Part of a small language model's weights: 6 heads of 96.
MLP neurons of a small language model. Each row is named by its layer, matrix (up: input weights; down: output weights) and neuron, and shows model dimensions 128-383. Each number is 128 + 32 x the weight over its row's rms, rounded and kept within 0 to 255. Numbers have three digits each.
After each neuron's rows, "fires before" lists the tokens most often just after its 100 highest values on Wikipedia text that the model never trained on; "fires after" lists the tokens most often just before its 100 highest values on Wikipedia text that the model never trained on.

L6.up2030:159106139102111174147068145098086133144133182079120122107122134079115123103108127070139131091108103148153115142124120105128153099068084119133100098069126115119173119222109158138115148204121134196130128155143094159159087114103050119095145063120147210120118162101143114185153149113127091140109092118138097126109088133092139141116144188135090176087130083168102124145108161126128093120120177106164179156152182121190190140101153124147180087108119136124094127162133152122144071102117122124155098126129138108148174153135152078105148117088134099152135091106151104126198172108092156118113129108189125149172085135138157172102073066069158143094121165117116093135112153120145167079144086121153123144138134091117119063188103129113141142151161112135086139157104092079182097076113140
L6.down2030:124126104136141136095145120164131145128135115077133108162136126100141079148153099176195108131160151141143128119114123144207213129113093176129108115106159110122175072080121123073152141147150111118094107117103134134061130120130139118119157160144148160157134112188160200166163156137086126132119138175103157152103047182158121106076124130138161105142116085148143104084097111147175132092139146174126126165167115158088173121128173156142130114067139160102150146166086110098133113128135133136103107137097135146131109175086136150182170113128135135098110184163129156116139071147186137240212166130132179110116133151096125072110123188148000163100082125091156169109167130114090035116086159128100106139158128102115155142119119085119161097129097183104115109122131059082075160163162153
fires before: ") ", ".", "| ", "(", "the "
fires after: ".", "| ", "(", "(−", "==", "ot "

L2.up220:124106120083166145087038145167105135142094091111089154143161130118126201154133177097109094139132090107089136103157120100050139104130100105135098129124154106155191083130147076146153088103132144076198133155092097096116126104118129143164133103069127121153088143085131164145143124085162068154082131127054141142173090128083127105104140146183068173111158178093133129137196111078113080140165100103158110090112142076128114136125154143103103131120121129100128121147076087108170147126124099170084144148090124132123097123130077071145125104139087136136173114134163121119196186104123141106107127240104177139205127165090111098149092170127179109147173168107136140115230219101125157098109169203192152099137122207132170145089077097113142081126136172166097140178116127081120099135078132
L2.down220:132119139099148121145108115091171155162138115099082133146059099197149086086150089079111092133145102074104152094110104116117143094058122139162107112159114160100184075128136130156158127149152157117140147094077145093157143099124135098133135125122164136084192098123119122140116142133088182141158142127150120096110149131176130163157150136158100127138224112162192123139132155116177088091053158148118125171118079088174175147160075185117161180092190089127136112146186102122169108159085116115134118087109133115179129129093170165133111126140105097107116162088171131147095113182181130079103096082146169103111125157139121110157094159124045040109165135122140124161119107155150070109133156088057085143161145111093124111151133115187171207099149093140079135045065069108096171171148105
fires before: "(", "(−", ".", "a "
fires after: ".", "| ", "=="

L6.up48:207139129139137092098109110147138080106135097125155142101112117120105154161122106137082135130156122195109116157112149168121164170168077121092156096100104175136095095092126150124143060115138099140138170129150165054179062105116154068136131133110076139112149154149136118132083137114162141137067109101044140149104083115115182141149133083069145055117155129134104120130112116128128182164100187128148110148153074154119081177077072128113100140140149081081187110245181131122144087203105146219128171095113134143105113086171168165048122148122059119150148128121118141111103126135132159127155083111138165081121071173112129110143109148113137141091103134110141170127149118142134132120156097082099115099139144117130205144088113113092132087069102123106149145072184194167123147070093112
L6.down48:149156087147134118149117193131104104100067108150099126142157131104083133165143142175115089155137131124144179115165131146134135123136157200191116130136112134144175134103142083142138146130110124131183090111150153104112072139103113126173182161127158101104146181156136143128116139132133135157145128178120159121116105088133138122137098142138174143062153135161186105097139131099128136140130106122121105136129162132079163103104125131065104119085161160172158146087092119111117100126164138173096112095123135143111124118086109170135139115148168108121118208179164120083091102204107073130072088103110184140154124159102099104128173119161124167067160074157175116076165081132138014067145156135137085122122064115106150105122138121128158131081186151145145174106196074126140120145097095
fires before: "| ", "put ", "|"
fires after: "| ", "Sh", "2", "1"

L2.up926:110119057192099162126125113156108114157159139108109161111083131081171124113151120084099099125101192063108075149091113123131091123156116111158111153123123197122138139133161133144083100150177101137115099127159170155103132127121094137052092168134126178122123147164143117101156144154187184088148078122127083190167099126114115123134143083105104124115147084069135158113126129088153157121147118174121193108167141178186124177104075122105158150105155127139161119128161119105213137134109102108145137121099117094119128097077078130126080124144071114162131170187105191146180117124120126119136117126122086163156166136161155142119144118050183134045115119152123090096120125157124134123103142075137140158101009102100128133110145104125174145117180128138115157171161031184126143183103125
L2.down926:111142118181141165090105150155134093150121124135160142109142097119053086111180159142127185161140120121160128164110110189149132078123206149115133130171136127114172156198130105148124138148224113186172076125109161145143105100152152188148126176080158153131083096152080143121111141141118213115138083073120088093107123093160136130085153082120058134125091140108119114146154102144173183164115122168118068188179098171125172127060108163132114081174122150163135141118105139154111158142093166148074104128159153192093150152108114102087168129116164124160127125121145148180145080134112105118110110095100103115095089141164146145085129130102095106151115063169092139143084112157134136114128129096106112186163135113102101104121084107115160184129133072128137112073144123114118101127123140
fires before: "| ", "|"
fires after: "200", "199", "202", "201", "198", "| "

L2.up1613:128093103085128140118134155163162048093138041127108117144140107122153074138121112100112137101073117134089150113144148123135106170148101098159072123118156093181087150100141173037134072142130106141109134132154123138080153139074154150137134198169141175123121151120134151137159128136092182151104162097121153182191108100130100138108108101089164156082110144095117192110076076133165177114131114136141196144088129103164143158149133131136067121122156115154106100096066148155061174105082093144155157160108101129100115168115057100112158070139176135122181163166124119131101105170136111143141081113098107130164082114153070159136168156101166103126176157133095156133144114154076181078127134131123157140099127176076162152135081165150124174105122099145093108147154114119158125162132143
L2.down1613:137147056129108087157101137076100096042066173125171108121109134140099084055076112089155082156085143161129172096152139146114112134135091121138140213153121140141122138140118186124125141121144147080112132128142133136076106085092154060145126126176065081143138136144194151113085155125129103112138148064164131177153135124088145135114182105143086147085133062088117150137199125124195097138155217053070104154188139147144112125097139170107131100173087105152146149134110069130119106107097099182107106158215138123141126137181112107111131150142069069106133128081161141139173143130143123084153099190083166150158060065129083142125155134085151096126158132155121174079128101182159143188125157102155100093162096187199129103102116144105169131147185123119124062152150112093104123167156125
fires before: "the ", "|", "(", "| ", "."
fires after: "| ", "one "

L6.up2047:134184137133000110140111113241110136120117064100102143094166149167118128147149163121084122147229199134108101105118123135080140122118165129166146134170140127139137143080135066164158124096165175109135085126103091150164107155116119141156115079161111116117108115147108156135151152103145083105128101171069138117091093093093107166151123117132120097134155113144142159138110092116073117124114157170151136106153147121123114070095146133149184115104159089148123171164172146161155137151150135114120142084108092102058103146154091101163094156120189135067090180104111118086134098109138112123140136111154116130115101131092149170132105122150196135160117106111135156082107154179160170098110166071108106138096115139103102196120202121104122137179116233255123153096133088123139128145116130
L6.down2047:112142148173184157108134131034113157107118133096125105146128152155149122123144174166120098121038105126109124144162132100085157112137156153090179156086156115097160155123129130112111186117106153128114044106109121168121100137133166154124140148103109144129138124123105118124150148150169149134174139118113114160132138165122127162134132166114168189146151113127143121122110107235135126128152107103155107125104149156084122097141127136094115120140138123159150188108137130127147118111150090137099062165154114129148111115110103145144142169122091094160163118072202147135089130132166155206082152121110153135141157139138130113115128137162000153108151141086137136064097179088091000164143160116158087098096094098088182071119124093137133138121141104086093109135080134108134098101143177
fires before: "| ", "|", "Al"
fires after: "| ", ", "

L2.up2052:196086135115165145165127094103107091073169115163141037141140095079146181126117113114128140136127171171136141129115161135096132123071105130146154131089152111155157170124112138118103188153154160126134085129091166128164044033167140071148122148161095150130122129084162195176120142122120178104100074084113100118122115148130137125133098134122106106152119136152090170123107116121098135118130127117132146177104112075144149133054146102112148193090154147146124127140123101200177114138082051108067192117066077148153159178117086164192114080112169095148089138181140153070148090152082159125136132101182156202134111151119122155101106099151159092169168153135086121138138093112084108130160109126145105107126100167157159204125108130103084109106162121163100159157090173092125063118104102
L2.down2052:165142097140143105081174161143151152085139138148091119112122158176185114100110106123164160059103105165126105185128094124130163095160043093169141073110110138182102160138160129068145150159180147156052101105108125103126103139098106096097162195124149197082138060175168156104088126137088150131176140142126135082122129131104122113136077118101081129134122145122118148130102159098135144058164116149167201084064151156084093129048119106114098118154071113175126075113158096158080129100159136120140135102225123176078136145190105169167127133119136171174171160173115105072114151127152136106114151108140161126130103104077120106107126090072190166140159112128133128109100169088165252117165107105105185083092156073130131069108074112121140201124152130079095144136151148114185152170138142
fires before: ".", "–", "(", ") ", ":", "of "
fires after: "| ", ": ", "("

L2.up1018:195130074166132164086164139215105103113149122121179094110125124098109133127109167129110171117128139116080151121096116104188088197205076124099115156102176098123124119172179134131117161141092174107118141109103124161105088121066139121114125161109135066185099146119155137144101121154115093085094181108132204131133090131070108153135159157104071158102043113136079117110064106082125129110121176129095093061110100169154123163081104119131128150150151127141093097135145102148149096148105108113125185104095095135110106146169105152129124204137096056168199088125137133087130076139148124141152147158170125164132154107079096111181102122092110133127141103105100156099113154111100144106228131120116109134167150200178132184119098105098133131138165073139110176122155149135122113160089130
L2.down1018:109203133153136147159152183081114128111111097099046164119083133183094016142199120190147131101152118116101150108124133108143170146135179128157158105087163144111147140131105180164082098165118117120056092120085125128137138130135095162091140153115129193098135158223068091138094169122176078113197151158122132150088199135137111107179109125108069130019141124137109148066087198176157176058106170186111113116132130130089103098141077179140111132168114144096128132112150187155099137159216129174128124155174121147133152085138123173096136118112131111126127097120176094186158113083152134095138118106126169101164108158096085111137148080178149180074066165140167138088111114134172162153124162128083138111095090102082116161174118123136150086157176163151123140101141130092107138119121154
fires before: "| ", ".", "(", "the", "put "
fires after: "| ", "Dor", "Sh", ") "

L2.up178:089123080188093197072093101111127134058073137095167056127079187110121198091125160093140164116089083137125061117097092166176072111125117123160077146126169113144110118133112110130145117089124083147123095118136134104094106118149123119174121173145094164113092065131074103134182164136115078117127131150119118110135044093145153146102112131097051083130088158178138106125160098109220124128121129151192105136097122092128123158200107179113109155107105192142077138089183182109173129133100079187122135143076134121100097150173140193130089086142137122144175117215101129117110142108109129100178110120143092154147093164187153106131208166155174108155124107131115070103148122147112155136150084082166112108154082111131066119185133068118111151043117114088141116106090123105189121169023147
L2.down178:132094147158118156116194138137095110091095098118113133083123104122115144105132100106141094113165087106129114203039110174099079134087116133143150156112076141085122126133094139155108140135135101126154081142160136126137086102165141113152121104118102124122165087126142121153167104142110092124206183127137136101158153137134146146183118154092177157106116099123180109141128185175172152142124195147104129157153146061121132083140117185220168136105139187081063148099156159096102121162120123158119081101124132140088105086109167148116106119104159059157117200148112150139133148101134118225103134060100110151173120134130168135141193168127003196167125093170165084125146066116155042112150095159146101137089185076102150097148086073119153144155127133124095132096156133113113142067128193
fires before: "==", "life ", "career"
fires after: "==", "== ", "\n\n", "- "

L6.up922:083083158141130226089135140156127146107091128043161145136115188162097130180138151118181116162163078155180149085163122089153165146162081120160132129099117120104148175075072169133092121113092148207142197108185144108060070123128177131181098173119138170104190171118112156126111082120177127110154123152133052135167120110130129077107093134130130097097104217161074145107166123123141116122114158130161066144105154168093119144159142139122158091127143103109118083096040170115154112157090121174137194151118102119130105084167083128131185160081105130163116112099072110103080121130111141137189123095075092088199151135105136128130117175126147115101175127107086098159146131165128150086147088120183136131108158134120184123106101125130086121162163085121113169107155114174103137087122137
L6.down922:086128165146101141122084130112120106147080079133092119143173163114129121164153165115115139092130141119087138131171182080119127120157119158122122198120167149106136152158146094133094149134105158124145149108162054164162110109099122136078122126118104157151140107114113101109151192146180149107186123127099186119127139110088136163141106161105115154169103123153142112174095104166089112138174075186109139148079120134092164104075147084087136129109197064137134142064172089149086147136109117132066075130124091135113130086055104090156102132126174180155183139168161062091140146178153086180121126108158150113137102131125158123140107135173009129060164088109083139086063163115081027127163139094117149085119177151139126064131120126111159119138121183124127128097128068199101094126106194
fires before: "|", "| "
fires after: "| "

L2.up1832:116158101120142134144150126104157075121153152128139127111127145012165130130074123102142122160159108153113106100129189100073101077099147152135173118145194133132110104136167126115117097087110092103113130111125090179118105053161121153103051184116100133078144095117090065117120122147166096105104103143070197128148108085153123107120135174172089068166128073169114140134116093144154060174137136134132142103115167170085159108118181149122133107174060019077134128131121120119125121111084163179090081151089125138124117123160131108135163152115115126180131156126164164143125107181036168138104071165144118152129106099153117148153159114118166171123155139109088126077174190109101132186092099153096180128137088122139137138171115180101126154120116113099075132126066134121109095135086128
L2.down1832:141083160103083095130173173144134136144151129161137096110175082143114127136148132153129126149106091181127141156145186070125187127136137172156146154162150104104134108101156120135111161153117133143128132076159107144102140120169066074127150162159158170087090130122160100096077191144130154124107115116143084096118070116083103125209134109160096103134125117094169116126139125108094166194129126166120134113147208127065114093123117127122152119171124136136117149153141192167106132112124123148119079205151151059102211106066114105098107087151027071111094153157169099150194099134117149114179153142076066157039098140102140113101187169062123078197157105104162104089145151101104156089098162118135147145098167155151082117105132139122154128042151137123135099131124159128107179164112154
fires before: "| ", "|", "of "
fires after: "| ", "a ", "an "

L2.up290:122155076112084153134140138200111094122162144099178126119094145115081124117149149091058123135182135105055153132125115070171124165066142113114096130128111148137114119150058156101156182086119141175138151101147112154073086123192144109056145074062112173152127081123127173166131045091164115090143148159183119115106136114124103113151114125111139147111131117091098115147150120119172108093173099163100139147162166124128103124139125107106190187099123071165092160163132160113147103125144112149122163179113094133102067073132119124144100140144118134136118084127129092141165078129079198157139061180198118137081182134171180156203096107141149130120146167133168094152127138139086138132145226146093176107125163164131130183108132123064171167094223085161114099118159118118135063150076139
L2.down290:165118046117118089192124166132155092094109108107124131147118122146091116223140119081100111153150118133132133190097018138149206149099117089087125134114099130039089136139119150149234125100124141165164096177111110112133073137140193159205157083137127082111194139132142072125108131117140123129142107082171079125156074147196143134124077138151119157097091078136074111149093131112177163082125117200140113110125209089112163147101152170166160101040160113112097098156065131132140136155127107109127128071130157174105095144087124121146146187119092125121051120158157169182091069151159079073101113165132190167104067152143107127141094087091161156172150165119163108064146160155123141152190128166105146079158181155136141152104146127067171190146175114076124103099145090151058119171061045
fires before: "| ", "|"
fires after: "| ", "; ", "place"

L6.up1319:149098115117143123131120168148227131107095134151117127153094104096132138098142095152178142114155149084165050175157148131112052147097107118154158175162062105169099068112134051074060086142128157193119162128067144126064116110154138144147114134120134137142160088194153138145154129120150159111120142187138148137053085135111105163109162121124098175155143063124187146084125136132139131123125147140126110128123109094191092161129131129118147113107206119182093103092150167135136131105136086157219076181124141117103100143145172131137146167158041111154116059177158094134177127126158139125177143160125119115125134116059138175092112141112140104153057106172079072116131129094114139060121173147076105116146148107134117176121112131153120155063042108120144152154142153084117145128102137
L6.down1319:103165156138144109105113158042158118122135086127125076176140158138096086155139159149100085111060178118129086163187167113183104014155131152128141114109145134108122157136158092180097132135100124150097119126095083116125163089099084047129125109167111140128164173115101131094109143138111086161100125127058158079094077127160086164121126157168173144091154141142183137126103170122146134110164156096134136106130136142030118110122088109103086092075167170162147137173135081216087131159181140089134094156094124166132172138079129190165123199102169149126096195106157131115139144189164128153198130125135077092103144135120113113134151150139181114136113143173103119139113100138129167129129151118112070117196086133106149077125142098139111139135120192133142135148159120148079117156167127
fires before: "| ", ".", "place ", "|"
fires after: "| ", "(", "– ", "800 ", "(−", "70 "

L2.up2112:130120135151120082138074105105074053150183120135157170151191165096140169030094163092125129083073136141109125160086166109132070102133176069106057144111147073137185089092134154078162120132185181128127119166152115165114155107142111077141127139106144067169092131139116141158142165107170136092174143104133079133154174149060156124101153140092106149101122050159151127070181113097144141100128155130148160137110167127105124161139119127139167178119131114103143133156069121109190096178136098143105188131127094166151083176185033110104144168174121129132144117111125172146127113150104222130195127102107158144147107153135130149111121161152153150157142089112106135074185210145151150118170122162179120144118082205098114173159169112140135126084104103165156121121148098134104072151061096
L2.down2112:159162177151121144058210112130186069107116147134155123135028159099109154122175148077136137141118120172158110195112090157144179149144120171127159230069097129154127100165155124071140103188093119124145083131139067072086122087122135147139127120164141188129131149142121162125140166119184126089076157102126140145168108135101095149079139152131163126039100146155117167146068133095161182159104158125136082127163108129168107126106064144151103126063131102116093176103176209117110109112123111166110070154124205164096181132137123139128171144116097101134146119125085125130111114111147177055144182172164082099124142222109137111105119160133190084116077143101115117166066100149144165198090121159136117152137143105140074108142173110109081123139164129119172162114152111158151140152177133
fires before: ".", "of ", "% ", "| ", "file "
fires after: "| ", "the ", "; "

L6.up269:097147135111127123129125080141090126098106161125177128098156114133167141120140092088076152071147056107172146109140149130107084129134150138158150108107130076119158143057113068129107161105148121163151090129137141150066152149146137090140114151177123169131164152090133100090155136116128119156204199140147136128129140127160136118171133090126097122152145130133122134097154169127160082069141059141078119090092120139172118100173057155127207096071117101093122097044109070139107155128151175157060094101138112137137129094124180180099106129221107112108131210149136116160161114127133127114122197156015084114153115163125134134168148168112125102145167127131131126107146120104132120124195079214111149085133125107122102132161130108122123174092090109136088126112094113103112066132130123
L6.down269:125092141142126159162149171067112124156121134122160119094098159175118175138136124125132129125094119132165139151227100128108105122109119137140129121072143127160079190096179112149119097164128094111111140138135107072134111097131154107139151100127120143087114103148092138153114139141130117137065126079081140102118112154117117160120141104105139119092128119152138108144141175084107136067156175190147140130126104134100131059110133141167119133117110118106178175255171136129124104129125128066175148169100092160104130155152140145115091211123137125103109178155118152164112081087173147128212116083093121139098158115110125101073115171080164085096139146159150102140118090115101255171125116156071133081129116131109117114116147139170064124127118139123157101140150128152098161158148048
fires before: "| ", ") ", ".", ")"
fires after: "| ", "(", "(−", ", "